MLP neurons of a small language model. Each row is named by its layer, matrix (down: output weights) and neuron, and shows model dimensions 0-127. Each number is 128 + 24 x the weight over its row's rms, rounded and kept within 0 to 255. Numbers have three digits each.
A block is one neuron, or neurons of one layer that tend to fire together. After each block is what it responds to, as a language model described it from the Wikipedia text at the highest values.

L3.down147:135157128122132165086164150098114119103120116187126126137114172135186119121164099142124121145103080081078113113178108149115127099095132130165124111143123100107114150133162151144167133130093089137141086141128103140118160130160146163136095114105087109115133109131151096157138152133134097080141112169095120098102112111148136088176117168160139092102127146141076141112107105122129129136130
L3.down211:116144122126137137131134124131168150145130110102105120169156120120076123136104156106111115129137097118133108107144124117116146082121133106096132138130163074118105109112076148120139157076134171152173139142139123150113158166133160149167130138148128120076134186114105095122144170053081126081111104109158148132118149122122126121167131098158106119104154157130141164131103133133161116102095
L3.down504:139154094121111158131166085136089129164133093137134119119127137116148132154139126100160105110115106136094121110136118155086105128120134169157168141115136098100165139116148177116126186107129138089150122161105089126127121090137123127129111178166114149091110129120098139124116145117119118102136118129099176144139140123160135097093146132103136120110112130144094135104165115091153128133120
L3.down604:144156141138109167121101152150107093155135158144107176117161146135114168158136129105138051119073148085165146171132147077090144102103119137122123160136127163140130122120173133114103130173147138114142144098129143180123169115077138138122126135159109130109164131093113140125127127129112140149143148150131086136152102127140116125156113092081126135134090130139124104136104117110129173104078
L3.down639:075121108129101177142110107122162144124140114111160141091132143121128117138098146170111129141112122112149145119151089094096101112142143105120126094138126132133131107072114113184111151131149155129125133132109158123153147113144122118073112156076107129095059149092119123141151126137137121100110153136122160149160118122167134132118082145157130183151137151086135146122128119166117142080133
L3.down660:065158164107116150193086144154121126143086167095169150062129146106169114147140124136135120106138139118109130126116111131136121108123136124137146126143104121144125142123160093128115148123169081087119160101147116148126135144130082152146129119133084099087107150106131167124147182122180099127088136153123113139097143147153157121096116096133140108142138169137119107091162126105148102118109
L3.down715:111144074138153153123129122119117144086117098109137146114155131168088163149150144134122122113134120113139108109120158147095161170108125077117115127086137115100110117095165079113112135158158139100127137217132115144086107140134084114129153122132112063116085156156139127119175140127147147115129124151142141120087131149167155137107142129151147132131165093128168166130097143134116089098127
L3.down716:103132161120123176142129132133146119134088133171157151108110138125089104168133157142108105097126172094139127161155110089128100102133143090142134120163123147112166129133156097142123169149177096121114103124144143154138115135123094116109091160165080094113086145081106132149158132105130124137091116105126138167151145151114122113094115097125090104151131187174127118148133137102160128102105
Coordinating "and" after names

L2.down62:112128100147131162127089130116112128142087141126130158106113104163175138114112141099153086138104158126101095100169094088165108170089110161131110116082115117142091120100115127141124160114155159138133133094123120151096173138134132110124162134142099156161149142111151151113162161161141100137133142114126123134109104114092116099159104148151186126125161129110125119104148098174158111112150
L2.down148:099111108121184088101124131120150113106115133107115098141150117130151077134135121178152124141151114129142089162071146146131127138103119118131105153134146116097135127093155136141146134122113157146118104166067111092135142114127141137139112090136116153159096080143128117142149133093127141153134164113107121158124093146071113142104152168164147095142127152090112134122100156134128120170133
L2.down484:126099158152124122094174094103134161106123138112126158176085128102124093140116106144122160113133132127135075144137202128172135113127097143155093115111139203126148146147120137141120130120096164140118121116147120116088084149097145129130143122138121116165108171161160161140121102105110123123143121149144144109087100115074125121110160144106135100097137112146135089128152130142111140154147
L2.down644:156099107149118102070147145107133158152165083114142093171085107123136108183081070134131166137095114129128151143118131141122119136141139174185152092123165127122138088104131149156131120150147163139158124133143117060102154099136149106118107132105156105138115092105095118163103101137133137149118117113097087112108113148127122141134149149124129165121183140152155088151172132146163123150138
Mid-word name fragments

L5.down418:142121145108098152110093119099140152131134177098110118130086131142153102120140129116125140126118132123136126146103139182135100123118145145116150141134135114147093143084140166106142080127137147115156106087118154163117128128148107094131126127182118134158147111153107146101110159125149105186080126108078169143108137120147127147149144151126111160138162142118134132149111135105154161146130
L5.down659:145073104083110125166190132070126133143140147113115126147136147142137171138138156120169150142124132125168092154150089125167110059184138139075145155126125076131104106134135120139123114131118138119118131143115097105134117138117099101103167123163165092136106130094120171174144163112103129099157137095156166147137124094105112142103071137121128132116154171131123117127170130137136120121113
Inner name fragments

L2.down11:124169126160104105105170080111117105109157099156140092166127087155122139088130102145175083141113131145136116142139139132115128134115142151096154126108139135117144138164146101124147142123090120126160166159100110114126118096133146109117138139142141129126119151155105110114103146127111106087169076137113133106107088143141113116159099116139141140088174132104102166084105152130138145189089
L2.down273:144081137173118091153139165104113172130056120130121137129125119099151148110133111096161129129110166154132110133088146118147112091117144168128106117158135110137110156119136095134129091140151129153154105099105119153114103106168107133115206133123134120155132143147118127130106117130134095124097132153112109163132117166128120115116123134124138164148126118125122143136076105141126173102176
L2.down421:118106130149128111103137133139123162127116129169167175131125097088131175117127139116125125172164134116101142116125120104134125109132168156115107139134106141150107142090158163190145100129134191080127118141132115132104117134143119109113084133149124152161129150161139163114121128145118121108084153176088133109117089146129129111170086085105114130129150080092100086132169182161107129096097
L2.down691:091133166146126154108183142130090138083113096156106154158138116134119142108153145116123110120140146110141125105103084123158102151124108141144140115137169120181134157131101120177119095144158099110108118137143105115135168109162164125104146150158097104158091126151113147154155108134126110173115132122096131126073072120083152112157107137106119128110144099104107112138126117128122108128128
Capital letters in codes

L3.down72:134114118146151118130118158114117151106115167106128113130098106104157159106174165115120134141138122117155133148128123128122154123171120107133133141098084157095117116145124112118137130107137159163174129097148147162099078139106135139105099162133121099155106099115188098121123158100102094116129194132129106163120145115087076160166143118126119100132134128106126088135142149119155123177168
L3.down310:131132129161111145116129124097159165088108109101112131166152093155133118111136134141093134141108123118115141142093093130105132130156100126107127141097172149133156146141118127116155086131105067087106129187114121119093107113115189136140145086139122144148105159179149159160119108114104125136140138158146107103095105124135118135107128158212163132123144156161168127166113138125100102122154
L3.down407:132124144122143128141182155181163124140114142119092140142160109157143109127086131064142148113114129147103168090089141131139146112150097139107171135114114151124115149122165112099147124087128135135161115141173118104110143114093130117126121098104164134115104123153123112138148128119115122096132102151115109115119166096102121172100167139196155066163117104110143120168136137149074155120109
L3.down438:117143143121178170150167130152128116094085113155098145105132126106145149087099108141129086110179126153129114152145144150156138110100118141102121125117143121120154146124133100159136113094157179111081137172137124111078147112135100146164074140137129131113102138079179160080136129145148126147147139109118151126121130115136115141114111112134123175140152136134128118127161102111120111175117
L3.down507:149137135104191088104161130147148146143113133111092128109149082142126163104132141169179138128138148144119158131094170138130168114096147113167137121139122153129115121100108098137132118122099141110107113129085172140096133114126118155184102136110166136166135134141119122093143151194121105128171104094107129118125164115139136137138120117138117136089145149099101163111104116143121126163136
L3.down564:137137112093133104098120126139144164116126158112107120160142145111135173112161137128151091105107173160154130132098146115100120125127133140143111152104144152122091112136113122103111096112145151125173078140120122140104073151093138157130144124151063099114159114129177096113141177123126127134164125110122139151133121145136113131148156194138127088116116110129131137156099121125117117174144
L3.down618:114108141106201118107149120154110125076137118166104128190091128184144140078121140113168159140132103099144114162146162121125136129118136120089106129098130112143145166120086105081134141091080155109132122125134126105129113149093164125158149104130147118160132124140143141113147135143068070091165143141121093134124147098111130141169139127150151142144131090107151119172098144114114107151155
L3.down719:118142120095120148086114159144134160138137115111144141131142134103143147137124112147154108131143185133132114107121132107135105120156115127128115149143129126136122094132108135110170094118110150107106142119140139102149138116134160122153132172182139149140088149112117129084113137207112101125119076153128111139127135135153094142113152145115094088133128132158159138107144125097125101107152
Mid-name word pieces

L2.down220:134149167134138157127070167120100094137121143164130124154148111155108157163108132119156160105133136169094110119128104107132101104122118132132132130121117128172146152131117071083111080150122144155183129110144181153121094123105127086150129124154141092148136151119111151170129122163133125086101125135079113071097107128105129124143151144151134116110115163087082115127127093118138142107138
L2.down395:154141179125108147169169135123139108142109118171117154136155111153181107134142131129113145103134113125127123154121091091125122139136119105106128136101130166150132113155133112152086130070128123130099111134148105128149128116141142131130112092074135110151105104135124198123197157133117120103106154125113075120118152133100064165155111126067085133134145159129148112139137134116136152097144
L2.down532:122133176122129109139078160125106089113147153151086139116147153124091164141143117105120154072150146167124143175101077146100133156125121148116067106118129085134119097146112123184123125102128129137156113150137139095142124126116153090137111148094155139100146125126128077131124112120110122124126110124129122133100138137127154170147088099108155115138136133131134125105145133140117214079140
L2.down683:097135122104127144135121129144135076138129116158099160096139134151091116116127090111139124118171089113130126121180091163081174174112145134120118072144122130125084139162152158127145140075121108119169093146126122106089112155136155109130142130150116136105097152122117113114118102103128126107126163181133136158125083101117106107130131103130062132137171139140128165137139114111166171091183
Table row and header labels

L5.down86:170111093111134130112142138121109094167159126110121136139098124162104121110130144151101138119100128133140144100148111133127128110127124112175088151078092156106159148147125111189138102150139114137123120107113130084129156121131159093184133125123093129118152109166126114134117093110130125173144146131118098142161098139121103130108117139083082094129132132105112148141107134094133156197109
L5.down515:129164160089164125124126173158111103140104111136146119137112155169134201153107122136119095148120140105143114106119159155135105117079092133116120144135102176130118165167183123133190084172116124124090092112142134128131149101118135126153111086123111127093129113110119153094111147124118140119143123111136132137163135130088111126116133112145142121126119147129164140114080095067113147114134
Coordinating conjunction "and"

L2.down438:142179117131097129101123127141123101097138136137152118150127104137116139112134054120101164147131109108147095163134177141156085129109141156156116109138152138121148116132114117146141092124131104147116144093093138111144107115152101111134076111116141113163079152123155115133103107106155101086145099120096124125134095104099155155148159126117119121108134146111093165192135130165107149129111
L2.down570:147110110154117146108128089114145082113129125106134144117117159098113157099135171170146133158202108121145140099116166132158089118151145150100150130144124149147097141164121142133152152080124076162106123168109123152115147102096116149114103083119103137114136104118136145121150155153111126144141105136177122124104079118147099118156116166127119108184120090141102143098134128149146089157182
L2.down624:152101141135117177115109150111133125119130119124159119156133144097124105093132169109127108130109092121121142143146149132090145147077126160115123127154132136133134145148093147153173153154100093110122154128107111166080076149111120150125118066152130136094152151148150126095134148158142124131123148157122116150101118153092102094115105127124091110136096136081096169153100157136076125123126
L2.down733:193165128105101148098175109120108141157081128107120099110127129134116081145130111129106126107126094156099106132115114138106157128115154120083126124146164169110163146144107133129163138106103080111158098111086154149118130140126148130101144095150157118178148126126127137139145135111094104139110113112169115133146074094196174121135119147093130079141143129164107144153144123120107149114190
Conjunction "and"

L5.down93:112149138106120085152120100128153159116162108112117163120096113197133100131165112111115130143142126097120152152164093123110143128152134163106158105109122135177103124103121153131134093122166146111142071106125096189126149143136114066114127138169170102079111114112148144147136174142094131108171124142109156142114118116143134145139097149119133136162106141089098112190125131125106141164099
L5.down713:120148103115116180099064074142110108140155160145133147140135143129126157144133140162140140119118145118099165154167083123123084094158105147118130117131082082147133075091183118131089148070136141109131134156147124143114143138151118125110136152125124170148101111101153112112069134113103118111149144179107135097118168153142149086136142149156132127115122144154120135162135131135108149151113
Split-off word-initial s

L3.down90:122125154138133105164149153149120139117118116122090113136119107128141113137130130102116128096109125122138087131168151140107144142090120174080161160147105144164149149140145150135099133148127168124119135136127124094131147107133167137130158123128121146105169118106111141100124128149149122158097092084148133110078113138067134085133103138072097101154132139180167099094097118132144128051167
L3.down187:119085180145146134156099135140132147137105141146126127131125156123093122159130100098149136131094134126140138131143115119120135138125103111158083150152074126157109123074106097123147147129151093143116131151173122085135117142156116121093138132103101105153140115134111094180116146123136139121096142174142080174092143141130097093104136140169071154127121146172147124120139079107133093107123
L3.down290:095147166092130148156067170115150058131176104129135104137130150125092115154095127130122153143139116072127150133113119186172135120115143135140109149158114128159114109130120132147148158109121094133101126137158073125159182173126131112126096147116093115109095119090117133117129150131107133138133139167106145103194147121123138161137105129155121149149098180090138137118102119137093146112141
L3.down449:116087155154188151154150158107125122131187133094133123122094124158123142098131153167145119171186170151129169133122103144105148160124115119109129110147110162139135147104066095125126159133082136159146158134102151157103119150105195130123118093122113120100118142123122116135162101116115132155090111117115136100078114076153138160141128126127129128135105157143130124121124107138075146107149
L3.down523:128120152119094106157105125158123099164106147094169141129167104120078140163124123135120129102115139099101136139134122124142093140172127150118142132157120181149146107128097174183152159175095095099100108133156123132154121146129121097102104143140147085125080127069147112141107132090099146141092107124121141149136138135132146163155112091106113155133148125152124128082114111143124153096143
L3.down587:149114115152106150145098098101110110129136114141127136122135130138139142192096126108099131136138135130090099128083117100105149148115121085122124163114147110142093113113108150126105123118067167144152158143136127129118107141069101139152126117108102146128103150150123124141149093103118143102119165120166141123072143131130184128159097119185095065114144129160136122149099173131165191136159
L3.down702:137110129131120127167099140116138108130100126156108163129163076111136109131130157104151114164130101151125134136124153120180092121128149108084175136175126134158139117110119176122174102118131101128125103105107137175151131161120098134114103160135142137115104134095141096112147155178126119102088159109092142158128139090113145139150106129151111130149074097118109135108149122126116136126137
L3.down723:136126155160128130166157160176116114108105138114155149159114114126145178105160102136159100132146160144157096099150149071105144088139107138083159158095158068104115119109080100139164114096122122110132097091168130124122126129080139154174133113151136082116102164119139141127109105119083151103142149122146130101122171135139127128166154130144142083104147148115116142087131135093126124109121
Row and heading labels

L3.down96:125127124129147109120154068075120120142136112115150082116126154111118132104136168103147187121129116123100140134122112139115113119151126128151123115110133169142108147134126119119130150133122068105104143106174097179079137126102114066147112142170123137119081163115109135130139145150132113132102115141139144116121115180132107122129118135161123140158150170157131152131172118093082134122140
L3.down172:129071127101155115113078176099103139153146120117108112119108117130134163106133113113132161135152137150138124150133115113100132103122115159149170137151112171151117153107148135138147139088125114139155105136138157092128113140138160130100120129102082153139116133139141094116139117105104139178134135111133114164108135120148145138168106185093111073091157133144131157122144085124142084145159
L3.down261:125173118103096150142127106107125138147104136127174100083143112120135148085126137172164114143098124140131088084095107147126123127109114153130120129101140135128130106119136154155122087174131080067119162116099083115105110115191129195120090144124158098163140117110160114146094145137102122147145131108100132131143150127127140123160131110149115126113116096101101124122101148089116139132122
L3.down434:117123150129109138110158110127106109132138131134120156132149181144114087154125094148142134113153138112148136146123114120103137115121115177124133133141122089160096141181086158119147102134104157153158122117107144120157139165151146124123090125139186133116125153107140084140104111138152137111093145119178156154144149132116118101130128107136098135099138083113123137146135079156101118122140
L3.down653:187131078112148139127111130116135155118114115059177095094088129102139139138171119113152127146149112155107152148084160142176126087163134132119106120082151111135132171140115125153100158121159093115134107106126158139171123129134102130082117146146074120142150121140155120112136139155137057141106138100119122152118134101116115071141131134112133132125114130153129123144154139157178138106152
L3.down727:102127132141131123102147146119125141106120161145081116140080135142083121137108098108112123148129131073143156107105142143079116143152115163157105156132150128130169137118150136148157120111142113125158120129106140151092154095105150171175132091087165137133124122110129128149103072128161128096164144110130153115128107147133120102147209132136130113100157143127130117140143120146153125127104
L3.down732:115155108090127148095147119139138135082145120128141147134080099107190139107192121155112162147120105119098105161116097141105103130121107199145110110124074149133128140126121132159107134146125104144114106151143118135136165122152118159151136137101105157129107110122117094127175136127125131129145180118139114139133116101084106153165163106141129160096108105156136137141110101138153098200085
L3.down759:108168114116139091115188099155139142138105137107111108152158110086083087119101146102098139128124138148166094157175085111142102117115128109126140138129116120158117133121199125112146128113091136112160097120154163151121129159147139134142110142136110128063116094116144184134135150146128098141117139179136189134126127153132141096083099089119130181130137119128111165118134119128141130120146
Split word-initial letters

L5.down81:110113126149106132115093148145141127102083169170161121112156102141106119157094144160155101094201145067114118087100103145156123125134135099124125099131123132116121131152105109140177156120169148102122128120120126154122135130107150086148118156135135068112099136153094112099157120124113102163115136161126103136144125131162099156141119128139140166126147088137128137157064146152150110114113
L5.down204:165155123142114119092086120166153104095137176148139123137126151110188128127136128123099086134132111162174087096148106122062124123114101092102122094151104143100185125170161124157147124122114074090124149103160101116165153186140100098147101134125135115114126162096120126114137137161124095162129135160125107158120105124129120115146093134151105145135122156129151091135138094128124121101129
Sentence-initial word after period